Weights of a small GPT-style language model, trained from scratch on English Wikipedia.
Architecture: RMSNorm before each block, no biases in attention or MLP, untied embeddings.
Training: a variant of Muon for these matrices, 903M tokens, 6887 steps.
MLP neurons of a small language model. Each row is named by its layer, matrix (gate and up: input weights) and neuron, and shows model dimensions 368-495. Each number is 128 + 32 x the weight over its row's rms, rounded and kept within 0 to 255. Numbers have three digits each. A neuron's up and down rows have the sign that makes its largest values positive.
After each neuron's rows, "fires on" lists the tokens most often at its 100 highest values on Wikipedia text that the model never trained on.

L6.gate77:169102141099113127097124091102154132121132100186092144071114111097109103144115146102185116120152092119115179115099159088099135146130148118161082118083146121174137091176092105098123123113134154111127150126115120103072140102119109146144121105136113140123154163139205145141140150129168114133129169081212095130128145087108142109074188175153157145053053132116120151093186140146113196148147
L6.up77:118127147140083100166157116139164183129177152107107058104066199140127108148159180127121137120119166103131125213136161142067082108128116093105049085109147134105212157143104210163092127102097083175133104138166079095133151169125092144167180066138140126134122095203193160132166148142159115080056130135133132114140103117121128141163145076162167148126125160172141129109096183123129132146195
fires on: "\n", "\"", "===", "ni", " and"

L6.gate554:124131150121120146112124140090128163165108118072136115108099121172147088158121061148130153107091172114099117127141130110144143101079138118111108082123112056163149102089179113061114165128117145114150131140111140111142133116149106135164153157134112158137111155093167096171208078196130130138137101172158113158126131087109102188112127135203170132195142128139144102200138173137166108154204
L6.up554:133081180087130105133182111066150105136088164122115073081110100147104099131114114140111134126141199199135132152049127096086167119100132110082130106125175125082108111096090149132130124115157137132148160145103090124146094159171142126097155138247091104139158174168123068187085152213158122105110114127123124136169135101142124120126146121135152105110154147127062125115131124141202148149121
fires on: " and", "."

L9.gate459:138163113109081139193128188146148179124137095137102143097167153116176134144123120120179116132162144149139123115110136181155150084140105131154115148113111149154092066126134120124093108109109174102138119125118145146160136197124122170103173096112090057117126140152147131146116108116127103158081117141059156121135080124109131110169108154115177125114188161071116157153142171171188085115124
L9.up459:128115066169104163170117145093074074130156141162152137077150130124155105175160138129102144100112178130135117142141152145122139115170144102149071141130018099131173137137210075084157111109136196129146080204087108148129105146152046097188151061117125138149144108103106127101143113164137112098092119134143127136121130118138128092139134195106179193152131085177094092132114123113124122132099
fires on: " over", " to", " (", " since", " and"

L5.gate791:119191090092183149201125138127169116137132109134172096166121114105106127098102115123093132122074127167116169097121073130111174126154181114152111154119124161146157142152162127131130148121138154060128117140144126083133067043138203109073123129096111140125156068179113147124181159114124156163167141161168111117168100194114136085101116100129094170078094144141231077107232110154135145143177
L5.up791:119057159140148109083099108168161114148129119069179069078109179103135097111103120186101131065074146116119164138119136140075084113092174098071115152146142132143139108167136140100139156203080190067127119176137112156131146104073096146138083159137103198097105115123115130108110095129134134139131120148084054095118138135177098110138144133127143097155094092105129142113088106134150081111166
fires on: ",", " that"

L2.gate823:132154141158099130153112105093158099101156164128087157143156107137145171083142171104111185082129080120110120164091165153099180111075122109081138167149139170129155113142133160135106113133106108082191139164063161067159159182080123113109133154134188107128155145177082156169093135150103152084105114143080200124177094187141170142084154125148122125140117123042074032096105182075121097181109
L2.up823:115125097134154108117145092134093101153169135098143150153164098098143149119128138126161160140161139090110118091088107090105187131111124091145156142117114138117099133109114078052104152117096103121151166092102139038105122103093127156095148133113194119134134136199132167112122095173167198123135146145119119151169164159150139131145107125108144112106116189107093153129132185123135104188104
fires on: "-", "cr", "cre", " Sc", "ci", "oc"

L6.gate475:127117192114099119158075144111164125101116129101152131162132167171145085118077134148145139155143039122110144126161081107078098162178130088073160124080148141111178201131120146151137086099088078105135135100110095124133129097168099101161137113153135119074155184078135134155122148136110083050123161124139128163118121130151181094106133142101122131147137167123128147170129121164156053156111
L6.up475:065137115079121103175072140134117160153093137123052106150129133159141119133129151130146188153110102139144153178083129094175091111099144104092140111116134092117175119112184123095139137094185118121087153125141152108063104148124149079097190169099136094147122150039111128174157163154120142126127165107151144121175085146112153075147144106115119137140116152070099085143141141163123131174116
fires on: ",", " and", ";"

L5.gate390:165146117119082170110156140103107173121116114089124173082178107114133153128143135119099116133095145176180196141141089127119141117104159135062153088134150135131127128156104082191122159060111143069112125137162142161092097161212082109143142174114167072122070141176132152085183120131107145084085103162109102128129100090150104108145088141096142135128153112146144166148116106097174142108104
L5.up390:126110111144107130036121096119113161113082137082177161107147123212172131140128134102120164122173139132144095083140155136170076097060153133116124046151117201155124158116123128105125120118160091110132115101126144096121154148168104131101113049113131128163123186100142157133141066108144184115148154150143163088114110112176128097115117121114120140130093165119162127109156115116106131162130
fires on: " law", " House", " Law", " Court", " Bar"

L10.gate277:093104149111172091096120102145099126153148153188038120181163046093113201107074108129146136151094121076166143105119093128131062097184096065101116081173166066119148112102134137159069100158104096123123131103117064114136072113026150092083162177093109116149105116147087158194151101134162144120093103187146133123147090137175128155120175147132107113079132122084103136097090108096118144183162
L10.up277:203070104118164112129098133089116180143119112136119175107172133151142065078131161061101134150122109124143068086105097151144142090135159193109111107099134118107168122143130130124155113106094093158132198150171143134166106076177125110114132206174143057142093117119095181052110168140137101146115052111079135132075133162105066115157153147112170126094136134147150132165147134120075123174105
fires on: " ", "-", "–", "re", "0"

L6.gate533:105097189143106143130083119091151113149130179062090093121131150154113173124087132100148154152117142113108186136082104165174098179185088095119144127153111145142122161180137185131120123118133141147134058190130104114116147161165163161133161094119123149130213122145119140069129111135138117095088127111189156165119138120119142072069162108172083127145129132074105062140100118203120136093079
L6.up533:120111102066152122103131134133115136109154124105127130114149115104148062135123124117150180086174127196210141130118156113125190111144121137105094069126135076130214110158101099117143132095121157118144156130158164111128151142108136130120179166145076133109210181129150057113166099165157150209131113145122136179133135189144140147160153171114146147167093160140123156116150105215093170127110
fires on: ",", " and", " or"

L3.gate103:110201125132124091125107121079092140157148213126162120117149085110181141044144152126162176151115123118103100076157129115097081069095141119170174142093106119107064120034102096105139159143092088192178103094162158122122082115111144169128181092138091129136122138137146133164121125147100142199097104141140165081162149101076150080096129144208150147183113119156115116130124173123166135126161
L3.up103:094154186139093137130118165102143112173092087123142131086163157093158098078092123145150141126151140107106122119122195090139153133141181122118161144110120094114093128176108137040162138160155092130141174152170065119127149101104114162132199126165134196105176169129181126158179134149106103101146106176158073129129145173102205161146148136160174166203150170123170122165066143133108157162148
fires on: "be", " be", " Be", "pe", "ive"

L6.gate629:147132121143082131076135074144104135179161136110108149139093115090147143092137149167101208140152163194135207117176129141129137111171129095173131121156105140143152127175142161118154190125122091045088194074172088185161167162075141108087149140152121141119138162117093081131169139137141172139126175131122118095083108150110141078172110129089097129131092131094092169179163130105154099058156
L6.up629:114103085170117118080160093155110103064192106101139085116066126142109155118090113148118122179149135087064154143169101125143062159136103084068057099162102124122159100141124094118123135081020139104099157143115174135142148072136109111147113126098162128095157115089127075092165115139179134110091180182135145133113104138135102094117161059112143159118066121169096121138176171053153075133102
fires on: ":", " of", " is"

L3.gate380:125092146154141139115120155098098068109182095140153080158100071133105159154137085112142149150092189070160114098154133111129134136149159117130137166073107104120142188126092092134102147086105147131098146138109082056183158135120115147106099086084083108098115086124113196120118168158136178173178169115165123128177029069092150091100158119158139079149130116117109146144120140150076117135136
L3.up380:135103108098153074107166130092117145151087122149145148147104104107113095068117089075117128117144073149110171105115144153135126161130104150177088063114137073146157089139119157089199141169171125063149145100175109129127194131125137167087186120154177152134152094118130093134027147095102092084090116142103067120111171139147129146185120100141169174126142134136095098080115101157158122153127
fires on: " E", "E", "te", "NA"

L11.gate769:101156195101090162131175112087154178119093167146121160130167089110118159084149146065095104128147126144157080155106130155132090089139103108058118129068082113172075116120132097113145168103103103151119158123121142081112145206100087085089152178128188146082138068116105174131117129108147130146130094154191100140127133107098193134157110102124121103085099148137054130151126123155055177136083
L11.up769:077171146048142108160149139106098141111166179122118123169126050107084159076130120070133147114112142144155165121114148129102116088187171070121100096120177125052124122138167131198122122156095152142142169101150113108090176161186130093138165151151145115109098187122076137124126110084112178121157088170110169152103142113174111085112116120116204125086138121094082093148189135168169154105067
fires on: " de", " De", "-"

L3.gate428:130143158162163124091129092094120123097068116112127110091169135140075154081134141116172151156114026132137147110185094076139097103098119087112137111109133161140174117133067148206100066078128167099143138121173147076186146128096121079071173135092157087125154134101082120088116143152105124122135107142075131209128185193148161093138134140143110098164156208151144082193133096089146096105150
L3.up428:133107077128133093182155143155110165147112115102065104122190058135117160091116127124116172142119167148104123100162065117091097177185141096143135121139133108129146070100080163125126082131128122143127096158126136152116089134119101137171113127137178066151103173129099191072099188181120134161135150109086140152134131191163098116141117118147101147121090132175146129185128161077133077152134
fires on: "==", "===", "-"

L9.gate460:104149111149080148143082119099176177161100218116141094199167142188107008152054087146095086073141147096161124088145153110173143144087147160136116131121119120104087132115135200120153124109130181165130108138090131159085181138113088171112115191132100108152065120145192128120088151143095137089124144146137108134134128119179183076086118141153096108103114105145170133095133123165142104158118
L9.up460:173125138126128154106129121075120087160127142094134117236125144141073110127127120097091136102163119091166163130103176113190110168156074144114196196203142129122187155071087176159127091152113102082094175098126122125129112122153122161162068144148146100130072095181114112135067093133112122127160142120087096111125078120097157099042206083163134091135107185146174145124132125154145166115099
fires on: " ", "9", "1", "0"

L11.gate601:118091179145128085014123125203170082125147077142121119162163114157182127116149146146187098111080137147104166117140160094136118136085142130054157184078140154157147143114089112169174088149150177159112109150129151115174012076168111131096121149134078157155106151127097128193086074112158147129111188138105201144100141154108172092097094091156094137167159137034152070127099109123114140077162
L11.up601:177118181071069108255083170168136116125116122164094061186128148173105145163104132089102177193144096098112093142109127116133160149183154116158172054151132133109128121100187093141079140079156061072164156146104188117157049131118147147155141051091160132129128124081177172042079117082127142110152126169083115151082111121142110182143151138166158079156176119171129135115156165143109147143111
fires on: "==", ".", "===", " of", "-", " New"

L4.gate367:157147072092103159171121152074204109120134080095162129101122094112088157149087126090148081140152139067129097135109145109084114169131146083116078123155147119138129100126145130189122095158087178082158119106162143118140141110068135147123147102154134176033061154118120105127145174132138085173134135110064098174125086124155147166113118150074060194121136157091083104141109095133150091137110
L4.up367:126076134148117147092114160198113141127162138126153104156172100059167112156136196093079146175139173127130126061127126119082171146116174107154191126075116132166131158147148132082170106162127160132117158067115137107100112150112113139150170166139137138068038143073101159154107165118134132151128141140128084099135165136123166146125174244056099088113172142116105161111167117125108155137063
fires on: "p", "'", "\"", " in", "A", "o"

L6.gate166:112121120121156175080116124083087144166122163130134078152081151140097116136145137162097147074134098106127076133095081140052095152097161103171143113121116124155108081142141165086162146161161155147169191206151165116140144094089162117126101049145106197051126145132145103110171071077135092180126078205090169108177160163113111095075135104169157118118114073087121165112116171105134080080134
L6.up166:087130102132107137109102122087120154118055121163109129117182121095148056088152143081184164092093157135171130099122141135130070167167142136134145169169111088128122147189167181135122100075144142177115167160112131095125104151079130114157130147137149150093140129128178134157128150168120142113081134163113143137147144126129117119102076160140087173172091149175158155138138078126150192040119
fires on: " Be", " be", "be", " Ho"

L9.gate279:083155073138115169098115115118094118088109118208176142106149154117166112160107092116150148127150155099118109140134170156102072109109154094121156181125088146173149150177148100167088143163131109147197154125117164144105197163170066103115089133168126155110108192145128158114061184131201138146087107100140071143153141121128133113145155099049144107094105199101168088110096091131075111119136
L9.up279:155095143142155171122157146151140124125119121120099110174111147065171101135089081155110160061113095103118131104151084133128080151111132096070086078163169129112120160186149141153112127175098114127145156086055119096194151097177147066118032054181151131169164175105145130178118115185148079142167101150105114101135157130112128149081084120106171117153139172095070129126181165116103113167145
fires on: " ", "1", "0", "9", "–", "2"

L5.gate178:106076132095126124141152106078108130064128097115178152155136151134183122111126114218101136045159116159144115133119142138069059141122121104127154110112121155128143148163113150100119070169117148155087078197086182154131141150127154137124105090089127130127098123137158107045128087154183179131140195064130132134118079137164123075147107154142092185177153103119065107165085133215103174127114
L5.up178:134115090098153068063154080101136083093141141157152155113121157181150124161091144088228118095133155126096195149087129167185090093162100098074115120080123172147137088146126079112125170134064145166144097139160130114116145138122142119182124175095111131110204144097128058121122131143090109100132105141137134157130128092156148121137133171096138168123137117068123166165186102144121143095138
fires on: "ur", "dra", " Dur", "sur", " Sur"

L2.gate641:167128108192159144108169086116149104159050207105110162143064127167143078102151111154153108107107117115085136170079158112128138120128102126095108154120177085143123101123095145147188085103081130130074084112106134099106177118124110083169157130106124127159123114134057154081094156117137090176191094095140158112146103161132085067105175175149165072163063158117126121099158051161154118125100
L2.up641:067082151107132150111141134170124071111153135138115154140084083127164115141156142122112176087165098183129076116106143166137112104111099209140062129165155114116104153144128112082097208120134125125111149128142056193112154137135169137105178148123114098058126095102137141146174113115108061138162155170144133106150126170132143071110104141089122146101075139169147178134103104148116139137098
fires on: "s", "r", "o", "ne"

L3.gate290:159105109167101187142120103169162112104138153094092131186197121189096129178118178116170124194111110135138200102105112138113119151109144175101146161101118128155129078160103122148093106114140144092141139108105103047105136131122167154148211151134179175169086155146071102116138122081116127124146138146122136135148123145168179104093163136084136128057153196157127109117126118147132153124168
L3.up290:098121085111075138111116060127111158128128111114135174111150129155134144132135186139180077089106081114122130107162117123105115167170174146106129154154136122103141140102152104114119178086121087132159151106147116100212145087141140139122132132138086176150161131137107080148101104149095104161115141148129164123151140119105156122139142166125128128071108147111181149118163103133088123099161
fires on: " to", " of", "n", " treat", "ing", "ed"

L2.gate39:134139097114059170128166131124087033124112083028152121170143061127106195098088116116112113218095104083124132178110113136091138143152151138159119141169162144098151123119148161081117061144067162093123130143184115044146120148068187192109096136118161154165137114108131175162114136122114137072159202139064047129122107176058144164123168146123090137146127141106132188109164111156103199129115
L2.up39:112140145159111071131165159108141151101080137087171125146112094170128127103151130187128162174172135108102162141132136173096174097187150043128158154122121110113137162089123129154156123184167131130144129169102155128128132117185132144135149134219089143111128123115103135189131077184196174173120165165129081178197098148180136160162157154127159114119123142127123123122161100120126162098133
fires on: "on", "ta", "e", "'", "o", "cus"

L11.gate390:099113132162094107092091137189099096125186118166042168127145105110145109160087219186103140135119127152187100110142110109150144134115154125123117192095095132141122201105096116149092065151135150113158092140133139125091031145125152107064096126090101167127113138082107148127124135186146103117112195171092102095111127152135110125109146093119109152104099135072135124120189109134130108147172
L11.up390:153153093149075044134049182135101151169113174151128095094169180160073139123122077171125100138136082142155137085095126158132099139160175133139076187165110158168147120132143127149055132112093084168183093062160156146141088070104173130067088056122124167152104104113088168059155154116178133128179105184105127113125194127170114079160172145139134147085136158151146118121094137176130140102091
fires on: ".", ",", "1", "==", "-"

L2.gate755:154097112145097108150132128069100109107155142121156115110203185133073166084050096140114072080127171068142120110102149096157130223142137097138144120138164131120160150193195124130184069100155125141156050162145138163170138123141107115131162088201167134116138106081076145158069105154102157117110148080125103152113093127137136119175134142129087159092105110160078124166136162163113142104151
L2.up755:134109072129096140154160205153111097117129135131181157172132076116129148140156105114095168107155137081117152114126133138113165140125108141050120043098173145125166153113101134200143125169136133142105118102097148112155174130156101145157157116141119127181113137137095123065097138119125058142112152138121097138097188203132109071167114149097188152073125074154105129178080136132059097115121
fires on: "0", "2", "ep", "3", ",", "1"

L11.gate695:133107176124166150118120148085149133108146171136145131144123199106158131112142127147079150194136169109122159144117099159130133087133109109140151155127095136104161105078147176149165144109057144155093139103121159152153079114149084106156134070189120167099091124116198151172185107131153093138135134112167149148045132142135153143056154153146166210066125131098078141071067179165121130154064
L11.up695:153168149110121133126114147142157178078126132207081112114158147100131057094110147098138163200185113116181143157117124189063123091133121115170124118065173106139138110066106197177108095141098063133097204114126136171105127153148111105133117096119126104130127119178142145148112111151118138120129109121162122121151180152112156198135151102107173150126165147114092126084123200115133113133131
fires on: "\n", " in"

L10.gate281:109148125151121175154136119081175119189125134166117120131108096115196115141110185134134132150064179153101103078081137115138162170090142114141136110094134111050163085055112144092057104115112051116119133121165148110168138070093090126135124152100146125090110155157096132143167126139111148117125090096126095130099123157090031120144143096153118140211107157077128142161154128129173145092136
L10.up281:131138140131131079151114135158131122109126142150160157136171101135109148162052128131133115180131165107134032116105091167126167164157117184077064120075147133066087103114136100136144136089063126120096157176121109167168067127161167170112149177127156171105149117183129111107124165123134112130124106112153117098143137094111150144149116157145139098102152097111111073130146138124122064099162
fires on: "2", ",", "1", " of", " and"

L5.gate507:128106177157122120121088128110169116125117135104130147096115132160103157105160132142167124092132140096084113094129151165110062098051147167140158170088152167070160172140135187123152139093136164122156186092140157097155109105149080110109122102109163156086153129140103105117173100140059087198091171109227159160118128175175147192142160088123137131086133123072120126149161129145148137156114
L5.up507:093119122142082142158077113113125149100125142147152137141063128135183126124118099162145174171192171093125060189177102174119080111105099207135164118124171185096170126105202131187174158108220076135171124159155135101111119138109077115119149193137107041128169114142102089105225087112071129124108175196180110071129157096149157133126116115112132110164144147079072113143144136108145150098068
fires on: " |", ";", "|"

L2.gate745:104202123145091116122114136142157102084156115111107136136101097099108144113169157112079152171134160144142146116144155116164115115131146157021121154129155100148109167137159133141158142074138139170179245113018138055081135136131141147145138143102128127134143104125140099204104106137130117124082115126142159122128160095192112154128210137092137145135093129124073119091085090120177153110170
L2.up745:126158172090169128130089108129094124150110129124149158175129115100117045135142125145084123188064122082113140123188174163133187113138161078033104120202098163134110124144116109129151096113110109178191088126099148100107094179205106122071118146120086105173151141149136145182101163161153132103087157112076141128109107164095138107113171180120119108165128154113078106127125108130129106105137
fires on: " set", " cross", " enter", " hold", " below", " Cross"

L3.gate106:113222174161143132143112101122115245094190105105105127089127158131140135069147074094134184120142128134128125104142118148103173143111151145038168128119115082089093160116124093092145140105074114112136110123088082077126142118149162141184065127127085126173079155092101154143147119098108136159116179130112135145147118109191142079178176143067135121120080112138077153098184147120119107142137
L3.up106:100086116074154137134153101178087127142105106109196170137136185142170131107134076117092136126133091148152149082156141124166119125152104132146201160117105115133062151118162141099149143081189111084134103142075128079153122157139149109106124083089211156147118071144125084156117106134038198129140082099126120149096114118110172100155113182152169046150101168132128169075110117145149166118104
fires on: "act", "ome", "pt", "cent", "s", "log"

L9.gate758:139098128156123208104085114102086159207101142085126114092162134155134109075078129136112147165138127075133162057084161174152120108118160143134153094128144110199104129163103150091107142145097056180119180069105121100123151160068215135144164177107162114101097087145171134119189133146083068120117098130108129095115140098150078137140115134102182122092096113128129143154112077078122105142159
L9.up758:120137126181065120132145164102149139135155128101136145187126135108076150179093123123095126148132112113132098078103188105155146099166118141105121151128108111162145147092056140169106164155126130124156113136113129133190189130160083161117133161222139139121154136119140124110204132109160120135187099144121092124088069122101192170130135127180156123125109107134167189152144179185129102093104
fires on: "0", "9", "8", "1"

L11.gate62:135145175099134173165156173131090116145129097114118057125124122110072140135170088138177108144080216103126073124144181078106175123160093190142088065122131109146104159132150137142111087127117112161166149146115113091130124148125112164095095166131140124167095117128143113155072161112172103154060137124096110187066047167108119148086137109098091156128177134110097090083154137113116164152099
L11.up62:154164106097111089097132103072169164095104144163130146117130086155168087087129132067100135159120139084086184116114136130118176130139165136106133107171094091195182158150098132093207172154130121175094123085106125129133150128063178197121123060171172151151142124138118117100091110091155198141074143163165171145171122101162180151110114090107148080178163165121116142114169122132113211136117
fires on: " a", "A", "0", "E", " on", " E"

L5.gate816:096107111152140115158097145136172128122117115137133106149105141150101119093115129135131133142169138090090152062172145170131069121137164083116156156133130191178115091161100118169178123156118190125100064107154166132150127100127133156216146082135117151132153149080113140176149130174147125120127112137117111109150125139149084150149079084146124139102065100116127132106115094108116085054139
L5.up816:172138131092107146144091102156157146128158081106135104145156125105133092103165133152132127064142114151119115137156153144137119131098155157149119142135117139129185159096175120100149168130147076117138075181122139121095114128159147128152121145133084059133092144172168130132157121084150120152113086131129169163124004155132124105130162110097152138162103157143099060097178118131155093138142
fires on: " |", ".", " un", "vo", "co"

L2.gate511:086102163168104177191185149155138162156151169028182140097058107143071095126083137074114107173123134149115183097110110147154128049116138124091148135075125074155127156178147157122149102150017165165168095157119134139159161140112119121127127125139063153158135175095131133149169178154131141152168146113121123151178154106120150155096083084141111127163123123166138145139113145083184119149161
L2.up511:133125133150144090140180200158131166199154143135181133115113176123080104119150127173150102140139151181150092136139131135164117152200168133115148159202145092129161091137162183157111195077167160187137161085171132109206143112115162156161142095136153129132129069107123088153052117209135119126021086165144117183178130145145130141146122150158163056114056161135114175165095160158118127094122
fires on: " air", " Air", "air", "in", " Main", "ing"

L6.gate714:157083184138126200134140165107117111085104192147136106085103115117138144122167110127079157140193148122112077091074146190107157092093149134161145175129167145119157128066155068116104159130141145141066123105100167121055092145170145113078127091191148146106133149107027080113164154129151109170107187174176133115065143171090120195080124113177109118083146128108082129110144118093191110110132
L6.up714:162144113171090166131121109126104155087094092137110103086148044119091068151161046084140133107137079134090117169119137134143165122180133103151119164151136092103160103100171171073097173154098092131117148172138086137107059133134193075179154144095132120122105129105175067132173103133089115126130128066220118156077167090114135094174126153096146114201144136132105124194123162167165093155136
fires on: " in", " with", " hold", "ed", " on"

L11.gate361:075104117086132139150112100198113187135136140194134138153126112136114104093191164112107123141130102097145135133194089167100107074158124134091128127149103151094159128093135115140086159144067176094139166154102128188172191116151076109191173129149126128108152106124101131112099137123160158101110060167144111119085089153119144147081114160121080101096124155110133092120171107098105122139163
L11.up361:139144142080154148151159146157102109139203080117151139123119170119106148068164167133149096133108139096115140090094094134157171111129167084142152146159143139143150166156065089171151184120182092163183088088137159130148215116175133078143150125137112103159104091129125121219121098146146083128136098154084116132127111174157121136101108120049111086156136092091098101184134107131119057156108
fires on: "1", "3", "5", "9", "7", "0"

L2.gate311:132118203155129186148158181158135138116104136158116066135154122182112116159094169122142111167103178113119124120172223131127136149100172138145067105141129105164178079087140076144118156144084128216173113118118130102101083106119134150062142188164147067206127078117087138111149146094150091118131190117124154139093180159181147118093096113094128143134100131114195118134106162048117098069124
L2.up311:156133128186122151084159125177125183129117104123143121148117120157149152138128152164126135070097119166193189092144111081157133148167120134132112129107147127093151150113120158118164124113095072125082114100101112183140153146101204095106139157169091094166135118202112068167160145078104120107141085115189149083150198169161097161132137103105151117155120107117135120093159102212149146028114
fires on: "n", " of", "h", " For", "/", "ri"

L6.gate532:091169133138106101104165073134172105135161161084118110100149178142129187121091180187149075099112164131157144114149154181062114149077099144082136133167179144176132147224155125163163074112121087136175101088150080132133104090128149141158143066114071170135126165069089148095143100113137130149104146084134124110137223083135100131108138059181154141109076096089135172142103165123158097166159
L6.up532:111104096129178107081072144089105121115232132136161120144072115105099141081074145166149072118114091097123144176158131137129124153162128145129139082086144179139075078091111075154169183111107107134088129100118166158122109096111106086113133135143135120097107071107087128056140114172130120095093052179148128070130176142099122134148144105093126183097112054192199191101151127070102157088125
fires on: " is", " was", " |", " of", "s"

L4.gate122:070134117160087116160035145119136152140175121090190123062151078131132122095152091108180099106167202159179149106146103104128178119168144152107140110116158083113136179083084084125103117139150152084107116132137106146145191103166114158112134096111098147171109171064106081141135155160202115183094101084139169098081097104142134125131121100126126116142140089089120178090107145117135118075131
L4.up122:112172150173114123161128168063076128102171130103160141103191142133112139141153093137111055050145137174124150157121122114153134146149106093148148131051063094110087145118081059098161147117156133143124091170105133098160139147199113142172107111155085091107171157127089147193106109138146120119115130147150182139135115106115078123179111093066106171151160112096145164103148100126150137128159
fires on: "–", " and", " to", " nearly", " Mid"

L2.gate625:137156101123109111095134120085126096079176096071150126134159128142127125153117089079164200124103177110098129133145174159090139134109133132187156140105140113165125127110188174128135189112108163131155137158111185099128131074182145173152135139097122099109077149126133159151105095131126132154094125177147102175137112185137200052118161197178125164164159156102157154070142133125162104099111
L2.up625:176158153165159155141142117089148142140135128105093124178123058079140122173165167134146106167115139124094142158141153118137141131140127126122145158173169160150116140093093104086105106117140187149138165090162140106164055112147170112107113137150122134133090160109124101102162089128140139100155164144114160032174113085091145110085143144131172075197118093127175119132127119161175181131134
fires on: "on", "gon", "frac", "bone", "s", "ron"

L10.gate579:141178215093120134188157119110151190101103160139085135114132120059100157134147169127086062102100137068120088139140108113170163057086192137086147071138081215143119085087096124110144084137118133130111120159141083134135091213181129137144174125094187166154133137169106156131172064184158145104087093124142159178113122141123152187115118123110131118094141142084117057106136109110109176174098
L10.up579:057095060090095148170181103144162199143096165150172156082190128098078152132067111145091113101081119139111133132127138146151129146121133103130135132169142147111135044124131141121133133130147116108107129115127079073169096109199146090126111151141166116138108139115105150175109065153123167098088174157086120089108131130117144148147137122100131144105149090214146134128111122175101129150127
fires on: " de", "de", " De", "ta", "De"

L10.gate633:153149138136106176134133097121100110129054151148093113157129167138147141098108182144117132091096157143087091123077111133079118089132105086145145170097184102147115102104151089112144121096173122124149101122103136096088145134142146153166136110105129167117134159153114190146069147125161122155124114053197132157171136123140135086166129064159119138172076109156193096124133159214089117123095
L10.up633:127106118112148126114135121143146153172126149131066070178165147137173066155166112175077080163130145109133118101121100145145071142145102110154187134106104124101165157130199170144100115169150116090120165180135085155179118088132165096146150151132192131089089110104122128129163126123158127121146171152162159093118153112175162177121074085110132165089116187144102087159154078110147137182142
fires on: "0", "1", "9", "2", "ly", " as"

L6.gate152:089157136157103103163104138152126118107162131089068103084135115148184061089134172189109134124085095149066170128109158215145142141117150068126081154170163128141144083128131144124147124144160139152119096124163107081068078196116119119119176120088169164122179194134120119109073142154117093095150142134126134099148150116120177187136125175148139154115062154129122130139164177148165133093147
L6.up152:122140115206110216189085120080144121164109116104110115099141149161087165115138158141153120136218134097098133136136140182101083152113161138139086168176098139155144116175183111108101132102143137129192152133142121127119140195153187157115094067131120091167096134130104122137183125130192135127086106200090086105106146134208146097121138165077179145174091170152120147165113137102133192131136
fires on: " of", " to", "|", " after", " for", " ("

L10.gate255:131174146140073135130104144125089083164118064136121124106112138097088115058132105144110222106092172111133115060160174172116143165170119116153072080128135117154153122143144127120130123157180130069111148140133131156116125080098147138116143189132131109158121130206145108133088142060137074129167174135182110098099111208156107120105155110118094146084170121157078131163095108087132109164168
L10.up255:182196176112142117103074147166102130143175202112088077141091094174107131162097087128133138176164165146178106118131059115127123140092110125129191117146078146110080114143098099233119105102112112165171098098147168102104087107094111113092100087076108172099136159115102146145119148101171096139144155106107138089098093179118140122094145067079162100106057173110170187138096162116214092132132
fires on: " of", "9", "4", "3", " among", "2"

L4.gate71:120153144153130126177165143088106115190103110179130188134117163109086153112148139144106109138119121082205178146182096152174108090111119103082104140141093156079138139074191096104128086155156089114165125129183118105092133170069135122179141130130169019125090103152198153096129114068153145161197099119154079099092176188113179136111171074113091138172079064094147170052122179133118108157107
L4.up71:112153098108115118126123121111116154104103126136152113094087166145142090160121191200126144103070080132077097119118092128139079167197121133111137170167109129084092085119107054108122145052184150067083146124172077160075116147092108175152188072141124118121140117137153107126145140117068155160166128090130137111155171157141128129105150083084159172080080085097139103174080155198153108103103
fires on: " from", "ca", "ad", "dam", "er"